From a checkpoint of a small transformer trained on Wikipedia: a variant of Muon for these matrices, 732M tokens.
MLP neurons of a small language model. Each row is named by its layer, matrix (gate and up: input weights) and neuron, and shows model dimensions 0-191. Each number is 128 + 32 x the weight over its row's rms, rounded and kept within 0 to 255. Numbers have three digits each. A neuron's up and down rows have the sign that makes its largest values positive.
A block is one neuron, or neurons of one layer that tend to fire together. After each block is what it responds to, as a language model described it from the Wikipedia text at the highest values.

L5.gate850:124112145091145141164125133103084136075139141112062165058146082181097079163106112083096102067161141122089195107111165156102163164097091116164079158153043094151171126191150130147144136100035172048171140137179160188156156093133104111141113160108141117130083107151175084167075131125119147158111143137087157075122148172137222074108181117158164127183137128153180081177160092114102154151136120079092066130172109136129100161077150130123149156096104048126116099118157103118124138099160155081097134124180147095119090137114164106105132125072134152130142103139157084145113162186107148117
L5.up850:140125165168138166122149075109136091177199156141132146182184105113119144156105161151170146116180164059195109125154165191102172219096161139143159136152181115112119178083121139112148119145126122158078125142120114165107148148176124126113074090137083078085149116098134119158130078124150161095197129126155137116122105088113136097133176157151202135173095144102120140136125086091085053123157139063132141144104119119130198157081136150060139146147107172188098142094166150152044092109185179148124147117090109166145116136120061124159143116134143126091179082144161049164162166138128138236
Description: Table separator dashes

L5.gate996:087099061087141119112121129164139134182109139102109184198187123117122069165162148090072106060120147137166127107091130194131207104163129140073086144112141152072209191073110117127050180122101123170056119108079104095087147155109128145121100121161184136066105127099055158162111146131101137147145207158149168127152070115113158129108151108104171130134136095069051143116100111093185049152162087115160138172112091093175090076170164197107073094126123149114150120130111117106136134144089151123117107149100103099157112149121165180111101112158168138158154139160115141095134105168096160057
L5.up996:118122153136139110170067166124057180128106123109108097124142066098187198147137146159155232135065099163163072182091143117122095164154133188149137115135131159116055048113071172110149126092145145129168090140119096172110134128102127129181131070141146115132106098154145140116125151144165130099166130070106110120133104145089095149115153129138146105105166151077092120106122120096116127123184126113155129152110104158084145105153093125096147142106107161165161058161127177119092134088142120186132144119174123146096197100131130122125107102116127163075143142114151192130160107107096129138
Description: Value slot after label

L7.gate78:154159107137105142106126097161152087139118206156131139128117140122086190109180101050119129137100148049142139142077196144153079214161118161132131125101091191115193109105048137128120165154124100097173075151178070135136080121108105115082101109138112115089193160134071152120159177158108100111077098123107107124179103085127161165171172166147133118101110132096108162119149089109078144171102186144103154154059095076136140143143134120084186110115137107115116117182119128109149108127187235157124156143100103079133137126162141114171148152138161134118096071108155081147182116112107160158
L7.up78:143173173142085120151112143115120143200096122073135170143142180133084101165171090079104142166166086109149078129122130177113124188133159098121123181107128145083182159129184131115114148154185136155131089154145163133184143110147144148121081155136093128135189129168113182146117116195217112115097145122105143170139089088087125151120105150147111170199100176115109092117116153102166128116164126151127135127084170147136126110106124077092202060144092181153104124182151087137160135105118079119130161119092070114147092139083131171099201110120169099173090178134151119126077113152139090124
L7.gate109:101148160074060103095136119070135135118149155164114119122149113116129136111112182103138197146131181153148173158124144075194084172115211099128106157140159121139104112142107078140146127156133086057087080152081124101150061151081148101122127135072111162062147139142069127124134164134132094148112106169062120175158131124129092074128117086150176214134147039134075121154132151237155154063121110138085200130081128114097107102088124159145136104169138113117121121163089169119080151129119109120146119123127135097077128156105091173206139066141089136105118118127126138107097095160104095150
L7.up109:081116150151147096088145091095143108147147124170059164068139101112064143121127128122094123106103113169130141200136124105119121139117125085119120132134130134158080126072137193051166157149120073171080136130106102150113098131138154131117159095075185117134135148132126141139134153113171152094137146180117107073170107147125128102130143105109144162108141133184151110120124112142191147088035066170172120148113101172157141144090133144159143029143115163124102190095129196095091121123150160146097162159119145058165151109139042071131081123159119158093088102139152149129107187172201161143
L7.gate608:151157167096091099105124133101112168193073087162073089184122136134154128140139139124123112153084093096127154157170109173087149111089102096193072164157082156168150057158112157160135126136141100163149154143147142179140095158148128050115180136113140160112196131135213125107169132085104133106094152145096133102096126147117094130159151136129129153117142189129134121107111112106121121095150141143111097136090106133149138130171138146092091118117120147145145091148169138150124169110142090095136126115131168171086179145147092128128118088114143153043150122117172135144184168179171128162
L7.up608:112083190125137172117166162130116129144056130133142083117137074132147124160121129064147096093131073089125120125119163152160137139192146078152114145100191096141113057088098143127139183126120159145150025098130111161152092151191122180186166134087168131096134126103168126197170148122144113171128122145127114131124149061100173157135078181139137153152178161194129145125144169158107131126156133104202147138174063129136151141176136142065092142145109095126170172184094109150055128104091143129121125106091112153138165089167070092106124168176067164122086133115148164160124079100140131139
L7.gate649:177120143121139103117124136146140097118105145146099116117130138167159090067140199140156122110156131110134142145124170119202138142095196098129145114164093126159143089124101142149168087079133118120142173208094120176172152132158115139114145110113167184061054109135105106165087136155167104118173071117104150076120141123113114106131137168103144153112159151084111155131100181133154135108106164203120122156144125125142146152116142098152115114141148103123140093176150166139085119141113152111169119104121143149148124136144082174138192192122128108155103107134201140143149181154157153175
L7.up649:101129088143144086124135088047141101137078183125142082114184130153185067142080145105156108143116086199102116154111091162117120193130075144157165098191083089118162108133130157089122132144133093105099084135157167079144149149104138125114142139093149130136129158153077179084140110099205118176144138085144153123156080168101116146141113105113081172135113126151109123080162143142109117125171145118125121120143098081151114120123144147126120098136092165124136105134158172170176120101105108131164120135145176168111116100071171134084149092181133134110170106092082112057087096129105100153
L7.gate672:076146120055182079068094123194207180111086139107195137153119114117139117142180083120161116177141150113127120174086117192128179122164110084104090161167131159092131121111114113081089140133121130145079097140122122183120151089074111186150186156133147136047154123072156161163133176136117127135105094119104102119180095145112110106183127092139158101180143149142094104146093145111149085128162076118128122171114142099126147151110130164211161096166154139104137100113121150094057114094128166130116105175157156091102148144128094171167151073119148090118107088091122134122112108151099088117
L7.up672:086162121097135123086070102122149144113122142070139146060111139122124111110132152121124100134070155123211113089088165151103118105129084097152173115155148114131125141101156141141129208152188146151120083142136168112169107117106136161111152143147114143130087143111154126140110132177110139125097056103113174145127153152081136107087155129143083147142100073142191086115125124083129138140129114088197136139105123063142059077093154108157163091184169126152145114078105109093097141088154138132120124209102159094093118147105146130105139109127230130094143118112116153133181148157111094124
L7.gate918:126085138144136150092085080129151134080163090154129124154134206117129099117095129108160181125139149165134068170117126180158089132077142103074105131113143156141131120077128115152161167178053157121208128130137138160112139156117106147104122143108102201153166147106143109175113115181086036127163141141092123129125099175130091092070056107197125111145126079134113147084145123045070076145075158108119177135109115113158124102143109131128165093118150113148124079116079128130142112144114068121108175081123122177101090118135103113103123092163118105109110126147102137117069137131046105166
L7.up918:140130119166162112151117082091182076104155174140126165066147122165119117105084126123157166107132114127085094112100195154088101118178074144061073153116177115093133161107146192112139149133116141119105103097119162152159072136157167101087118093169158179132089105130099185113044127085089133153165117104157198166156184096143127193108062196126164127120118053111101098159135072104121107144144097169120116106149105145145114140148178108122093147101123125138148162154160082089156166148108120092198140122123103102134162106082160131132153152138153149108160066133146140059103120127137098160
L7.gate1246:093144160044124112200109174107093137148153139113133095117133177158091091120148107134136080144204123126144119185030189150147124129179162107156102115117158101165157132150159094158092143207136166115103137099138170153168170090134102140137078165161182128106141186202108142148113130148090145120103145132101099179067134170060131139116133105160100108148127088128113155197126104101151131117094107143097106140130149096147142114116097134135138099128085144106177118085115188152114100135114145125063125135118154141178160128132114175170145140163129111153113112121154140128205103164117178119
L7.up1246:150121163124203117204108133141050133073155117140148159181102163154097080168139120122133082105149085112103147075101095144127086168101091149153103128099157128123153178172181106092143129159139091151161141138132136110169132057145130132124114120143139091112115182122117130145146100146081147122084154142102078214044123095112185130090168111109093100110121149164092156148182124149148097067086141080107121126193170155132129182125149137164110108109134175095162131087118128112137142165097108152098130158126149157179146138143092130155144125157172098165098081194071123149113142125155127110
L7.gate1373:169096132129102167112131155167171132153149068099150056123095125167154177045093129177093125067164154123186097186141150090132153139044105153087115062123129124119046095089097134151146090162085083100135099174102148096117155101103109126074160107136118139169157175080151081138099053130106125078099094135165139116129137134115065113148115138159150169077069145170140151138160095106112145171092076091194122115095162081172146145130119139122090135220130137141080144119106110180064188142154132148129099124117036136100172072136130057087157101158071077092161125092142149141147179167119166111
L7.up1373:049117186103116133091120099161075119132157129099123146144115196094114110133064186139079112146128124111138064124101140109115070112044109107173105190150131199113135148145056195184105153152160106122082118097110107141109186183073069137172118131141163183141167226094153173105107136100103150086125104173139147115135090144154120135130129128172180148150130086161096140097188152082135123072159122124145172074163164142076165156116156083188149170172091142108160138115104165118080147124126058118105057115180141140213135094158155123085157129169128107141153132149103130066078155126159092157
Description: Table separator dashes

L7.gate378:117122095109126118122111104105142183132078141068137103098139094121098154101134117085103150136125145159112146114178163094155117176175161134102137113084120097124144117143176087121150118139110138151139050146121188135132111146107119114105185158167150164133107163110161096071107152206109154139118092126179161136160139046170197139083161171062166183136114095094135145146210165091140177068142136152139127139095147141140111065101067108137115099135091170122134106097142120118084097083121137158113152181143100082151053125147133088086126149148115099109112145148130151156156089111110154095
L7.up378:119105129121086121102117152155118139122082174144124043166125117144123110149132111120078115120167141142113136065064181154126227206150056125181067131141130112091171120171089160130122171120077154126170159080130178071126119168089090138102164125103133134109126138111103135115111148120098191123103141145165179091205094152167139191110069136108120134093127121182109144098118136161120134107173185177132155163128154182123218097113115115164108133126110172101109084100131106149134061137152157103119140128104170082119140148108157092088146080103149110113122131155083201163136144145133091176
L7.gate543:091118121140088128131116151122145064128116090140106129068116176088139165168152115158105180122099065200153088182141154097145118132091108149111060137068165159152113172127104153124130177164102061070128115141043090127167107129154126105129176121121053115109144166250075088174096143180164115108144112203151180179157097142108126074150127072141146095167081131123121144144149094115075149149133147137102102112070099123127128110097114175156101218157183080118143166150168105095125103100090135131118118135178074169115099150152092156126155155129158098157084157197095117091111165169115094168
L7.up543:081090074178086092073067092121128150182151116153179089158123122103162076125133126052130125124128109158123140107152141120062132139125163130076154138132123145115127133104085177119158157097138114126151155102143160101179110113079166093119134148139154167093116212125163102182143151109152109124133165172092153083160096131107153164110136096098140110108141189113110148112171092114105085125143070156126111209119154147076146117075184145133125112086126127086148178122157132134070120121146118165131137128149127139085155163196142118091072113185141200070151104116168117117162118077130125124
L7.gate719:116121178088161118171102199093154156108072144150117158152111142131131200216150125087153133199034135175140109158167151154127123129155121166126148163066143106087153070148096178076112144121160193098111100113119096125153105103115099137094120100113127154115122075082137139158129159118149144096084097122178150133092150117121152212130132094188184112106173156139184152132072152149087160130195095163068123099131130095099115095152126154074126167146144103080082134097110083112174113086057119140109118095099131104126125154059118167125157109162139142096092136131109152155125108059143141100
L7.up719:074168139160177167084128148125132132128088162161061063166127128105105121166094148113167097130126171121116145148163139124133122145117102182170149110078104088095137111171146157068088164064153153119135090146109060115119094165119123194149172117134126201123149147101126198121107173163140172169084204106186149142121148118146137137101072078148091130085122154168087125150076161091162125117115060135140116126114122167140151080086142113092097173176197138130194135141132087094165117081086092191124150136124152176059124110108144146142189116179157170121051109159159157146079082116122153119
L7.gate747:151174178144171101198060115111146086154133146163134153166150119108104171174103137182183129109090081138145129134138231174109104120150077177131113129200143102151096172116091199109196147147159148037106090054094089150135123105115087134093121132228136164106136073146167188194068172135093142139154141101164169111110144195120086121136136171162168151149130092204100136131137131098151128080125144139125127157100098157163132107147120178091123157177182107137146125140112105118166107084108125145142117060137076161142112132137148126141163166148109108116073089062097168144120113121101086070
L7.up747:085095128171162157099110136159106060129115109143143089139128109112078124070090166144098138087079137107134130146136160118150111117139123176129133173069129113164102139095100099133133173069066129066184100215132140117157115163161094193112165109181129126149183145162079135134138176118131166120108150093150164098122125124077141146134091108141142135113138079084045120115147141134119142115123104205101110123151128149153189086147133168102170114120160129141152129116114107099146068132086104183144140220093096163134094154096092124095134099116121177126165177142095123086176127130146170131
L7.gate883:141114154094063128089139122106094144053097125154151132191118119122135115133156141089123123130061107112204141151158140097164186104110094121135128167172150083128132220130125117115152098137167147143112136117096156053147119052157112077111144217150120114075119180155198208172128127111171135109122139126138139179101148104052079172098067154094148158123138153158104165079144117156080107100121151101143153138072130164126202080130183114127079163105148110146099156123155102078148098091124134177164148157125058130177087133117181146126109110113161154109163161129124104079093173129154137163
L7.up883:168143107162177139204085124127130136130145145166129139086179124134166141091150138105094148084120133119108112173117125115156124097146139113087147104143091142124120093135080148147142148127107105116107134117122131128094174128145158092177173062130083121213145163176122137112139185139153158127129128089134171181189143183189213105153068126158115164171163128059145132158160151165144127127120089132174105089184140125108124171147153141143142094132169106090096098152134099156176130086093113112109142114117137103157077142102102186191141099149132170151134177138124176081116110176087116138
L7.gate1114:065138112091100155133089120146101094143141216169107102117137114136202152148135135061087092151135107148136135055076176117136105144113151176086167119069132103130100100136094130130120118083115195137140126187129110111095173100103100119132114117153164166103115147182127155083133145144171082078085122122141176133123127157117131165083097125112084184155149116113138064085155141137084178186137092038100126105124158070099192123080133110142106140108124107138135142133048124117179123085096086101116159119144164123105151131127117124175107102139112150165154157067128113168126125091125156127
L7.up1114:055142143077114122149101107121118075094106154140137122097108163105159167090117097064102057144089085099170146136141149100110144154124142158132140152123131104176121155142137139157116171138098113119129077124110120147188091112055085116128112134123079116163192085176135131143108173156142107155139101109116110095097161111094128132145140169104064126124153181110139138155207132050132087190138081128126109098131170108187147148109121134133102133122139112177057092164127139067174099096108160127083119182184151127158118174159135128163137134144110095134100138207137139134158081073130185141
L7.gate1274:165139118149103116133051160115101151045111153082071078146116088118110130120148126161137126125174121110168115168128123188119094139097096149151069128149107167158072145158134105076194089130105143098095144186073133113210140165132114076108151159136106077110093171117137108064125150106101096127092094089091143119168082163086116153159123069103158155137125100114095146139106146130117165162133024163108090077140155134134146116185114104145050144123118152129090088184106100133179154101105061105118098110058112104118085166114083110094121095089109147170078162134090158103097104110121116159
L7.up1274:142095127140159125116076176120108133116121135108108104115127157072086165133100136171160179101170146130116133163130111255087151088144081132132110106152036096128106128130141153137184186152095150125135090115162109067141097163094131128146161109143088118124160104083129107080145116117059147142178161107117135107200095181110133123126135150138126141143152198167096129115122138067104151058154142122081094134135123059128150121134102137107080109106103145155079078139127111148160098061127131146125111070121156109165143144066175133111171140096081155134105078133095139161176119080120156093
L7.gate1454:118178108164098144096106142128105093157091037140138139115135174126097205187100082053090155132127033173112125108135137198156125150123167138110151115151119094106137082120134120103173151127121117102108126133085123106205140105167152169124137141129100190156154132134115198122154153163166125105080091081144112114164097169137132075167084115134097094134133149137162165078117155093109136075110129149130066089097107093112124116132227139104091130183133142138171140170160128188118072129107179150120118163104146156124140109180148198089141157101167062105068074153085115136116142083172086180
L7.up1454:147155090136110107101109168116142129123057130123129123141097149088055065170156127085091135141147095117183113067114135152121144136129097161108150161108126098088113155176074125121193173080158113084128135095107071135144112087099158151167103097108083141096127109174143111133079166103183216145029179136113150169137125128137098152151103108185153185145197114093138129138117171104119142140135091193063123099169113128120129145074109062167119083117137121169105138183149174155139124161146123159115093116149107178097079120116120117059087147155190139181129159109088141103170094123114057107
Description: Table separators before numbers

L6.gate8:103023141140127097166109101179159159100106155105146166163156181091066154143132167104205075103071113120190093155136141136142155162112176119180155107146142139145181209108109178106109142119189124132090055117068143161184138106152129154088080111119195101064104173105160166133106114100136163084090057173123166140080146052126112108157123123118150110140105137161118140123149101112108151070106134156140098160117122136145120162119090149115151063160105165094143132118152143103085096090112123168150093141161141114112111085124202135121110129100141147091095109131115100148132116107144145159
L6.up8:164133167116156140120104077140054132127142173166109152145189167170030088132128120129170125118163091158126103144103133080115144169114122064160098133119139116117155136103121158076094082175189148101174121130167131141170167093060132112141109143175115183076113129067169162110118146164122147140104136130101116132068149116122154110132132086182078103172166079100111126137101174071198170185088160082161107166093050092116139137100174137133102084154158109151169072142076156123072138125165157132130094145163166095118138150142170171065101121149097153098165085144156124106154165137132182138
L6.gate194:101114131081116122150085109097081115133207147108138158045101118111166116157135154115163150175116139141182186110159156163143051076158110183130175117179126149146128103054113154171117101114106149107095070151181132147136113148176144129146160112105154136084166113153100117128136145186151119122185144139118124068108131088153085167107150130073134088098130096177111079151170103150161068084148119038100097173166121180119138094116149126146160118125126167199096149159111063175116145100109099075113092084133128092134084133165098085134171162144134051146057077140146114199101171152108119192
L6.up194:138103154135169121137133114095120164127165113161157114140176132151137087199086184102108187177111137127142155107122082106162089144129158171154095105143090114165142201150146191140054088152138086112106104156079129162103064112133079102128156065188155118193104134131128180096082160157124130105116132178184126109157120114104121072174160056112133074146199135090088108151097066155129108145178112143114125174112108199158100120145174117088113129065153145134108133113110094178163169095110098121192150125181070163122089157164047139208155082132118145146126059146130148180104111115162123165
L6.gate237:080112150093179158124193101099157077064115143108110146079074135137087126149133143085162108169130152126154122148054107110100183141118106121130102129205165156137116154153134097087173120095122154101135055153128132123122128161157100116083161146139133046196119139100055124159153089190096152162079082111112196107121128136076106143103143160127140000085162135070140141152162043053100091100183113130113156126107102148115125090105147114124129170160149128167125161098175102149117162135126132091135124141062154152085118072108104115118112128110134135118090142161145103146103167177160160093
L6.up237:089075141085090142058129109134164138130175126140125144167172111097127147175185103183197096135142122102153150146154088143116195151090160106158110106063125134169035156142137116082102097101140081066131131113122107136109090138157105120114077136140033115074112108107118113132153116125126126090159154119112137152137110102160181094178206116143126126123213115060126168101120078128188140081171165080151170150156100153120149108131120117152119167112108117176166147161114137201155119165112158111133107122157158149142119158131064143095147124143177094111108127185150074156100128166138123125
L6.gate405:113133164096152102109169165140082132143127157148105114178108168115111097133138185207102104042115117134169124165138112123088192124149128108118108177089117118128104119122151134157115127142074154116157140153143114100148122108156194075164130084156085077099121160125131126114154168147183126127143140150136182131096090136108123124081109150118114135091118154160190136105141112128186196156178116084123164121118108226052112137099150184073123139175109163142100126132146104085054154148139157170122207113082230160111076137075133133095149129166084179092096080083161086173111188145109198122
L6.up405:137127102097094133095139105133088137139168115155158191169140132122106128130168088099150158071179144138140086163126181125127129118113135109119109152097185116217137167083140132145150142174122133160091129108116068142150137138171135164077097149172126138131162087106136194109177142182175129080160111114190141135174119112166094150115090126153155162135140059103151115075132093084150077147135129076096128123174133131124097145116168119163182120099081095182102100204155129148165101052146077119191063077109065111130103102155111091100133166157193141145161099131154122125124127086147163183
L6.gate544:114143156130154139085169062129136149128132128100158089108128122164052096161154172081143134125107120093110130145107111143130139169146146134136051092133124121153162106112159112128089111100083106102063063111107136094151174126076118148139144136128131140129119063113127105178132145114104171093132150098099170109157147144141109132190108134173154103126072177190139164200113135098155183149118112163132137166103077116144096189185140179192117183133119179207214117082115146177125148119168179105152124155141169152149118118122149148147087186110083119124218212141142080084162138155115154117
L6.up544:152154140149075150101122160163085124109133114191066098203105112102090157078079153117151162111101091108116133096130146118124092122129183170111134137115104126168205071187108109161136161095078126127101094080065147140172149118131103106079153124173123147106119119114050184120078167145078076101112162163129123117194099107133104179152165194155130147172126082151115141173087131126084119106131123120181138138159099114153158164116157082154134114167157111147083060143128103113155154094123107087129069146065093177152155140088119185141152190219165155101129125165127174151168132165137147120
L6.gate1022:075126141088135120109074142123123129089117109088105077087108142131168110142163138122105083096176111127186134121209193086098138113125114114109081116190123180112122117101107150157174156087126107121167164139141123104172202149184142133122122093086160158108185120106154162114152074119136160135112080103190118115116141089150086161132151085135077145103117160204096121196122112129107144149104143070147171144069088098156122143097137149051173118152131159108142124176150103134140157134188130115077102093144125099147074106188114158125159173135124101161129141160092141129171108123099198125
L6.up1022:098104069172115169109109129116143146128091120135154163103128143103101142082120137131137144075164168071101097158199096148085127127143153164146136135147149148166134085067161116130091178114160124113101103132124122095115143097163132078148131110147126155071155080126129138140132133130148108158094129108118170111134148075084108127141104105129177120227142151188109144144158067177069112177131093131138111120080111124105167161174176157109109071130140110109163122094112110117162097183173117122195172129111107153129080131130096117178079137164155193116199153137138152082089168043134185123
L6.gate1285:051128155101156120138128104079143163153103090121142101085126157066143127105087116174122138133106091139128169132141098110146147139153078180163131062100137105114144101212132114141119154127159125155124095127110105099128136146109118172073137135156150086118175135133107135150134145113145161135170102126149157112135126134108130134128145158174140156149135055113105103101121193111096101157119112134100135159173097105076116073176124121126099109099089104156087116121107127091144225144125091139180055147126178141141138153137107142114132155092140184098130073067211058134096059115096131167
L6.up1285:175112200166094184153147118126080168152146108115117176093212165124151157056119155136102151091090076117118136173178139116121198116174107095108084094089152147187143158138149135077150154162141154101136100119167071141160063133114079109160081111146213140080137146086199113144103134175088118174138082144097104108154153099120066177193112115126121125103098087135104135078117133109109103144134133051163092126205111115137108120132127096146145109083154171151156127132093142077061155197119096172113138123106100125082171090181129176082145193123151108186101156091158116127168150100151178134
L6.gate1444:137145109112162109136069143097143125145109103165115086111162142179068111139113124110144144107121170131142138184135131092114176105131175053168135146159108139159097066144124102095161134128172150090190144090146136119094124210134112141125066209174136126166102122155063133060055127157120097181107096187098094116154178084089097193134107104145125094073167197111207141156104139139116117132083139119106128100064112086131165139133124114131152159085091126115117106146147155106155082073154119154178100133172224125162133120171205172111114092065154217116121159156129135100107151102117167132
L6.up1444:141102148071164094086055091124160144128077168174156148108170166121057112150122126101165168032114100170132086119140136060181138165085113069085142145119156116118138125142212125102095105129053127122144085088135146186143128153113113157148077159165106139067088169129153125094121112132111125119142157131146114173162154161102120091152157086109164133095130120120152138139088147118121166106072137104176168147138158143136124130151160116143097157141081110117104146172133092063080153102096105097153096117128075165137093125098101184187166131108144182141119169134149143093094110167126147126
Description: Markdown table separator dashes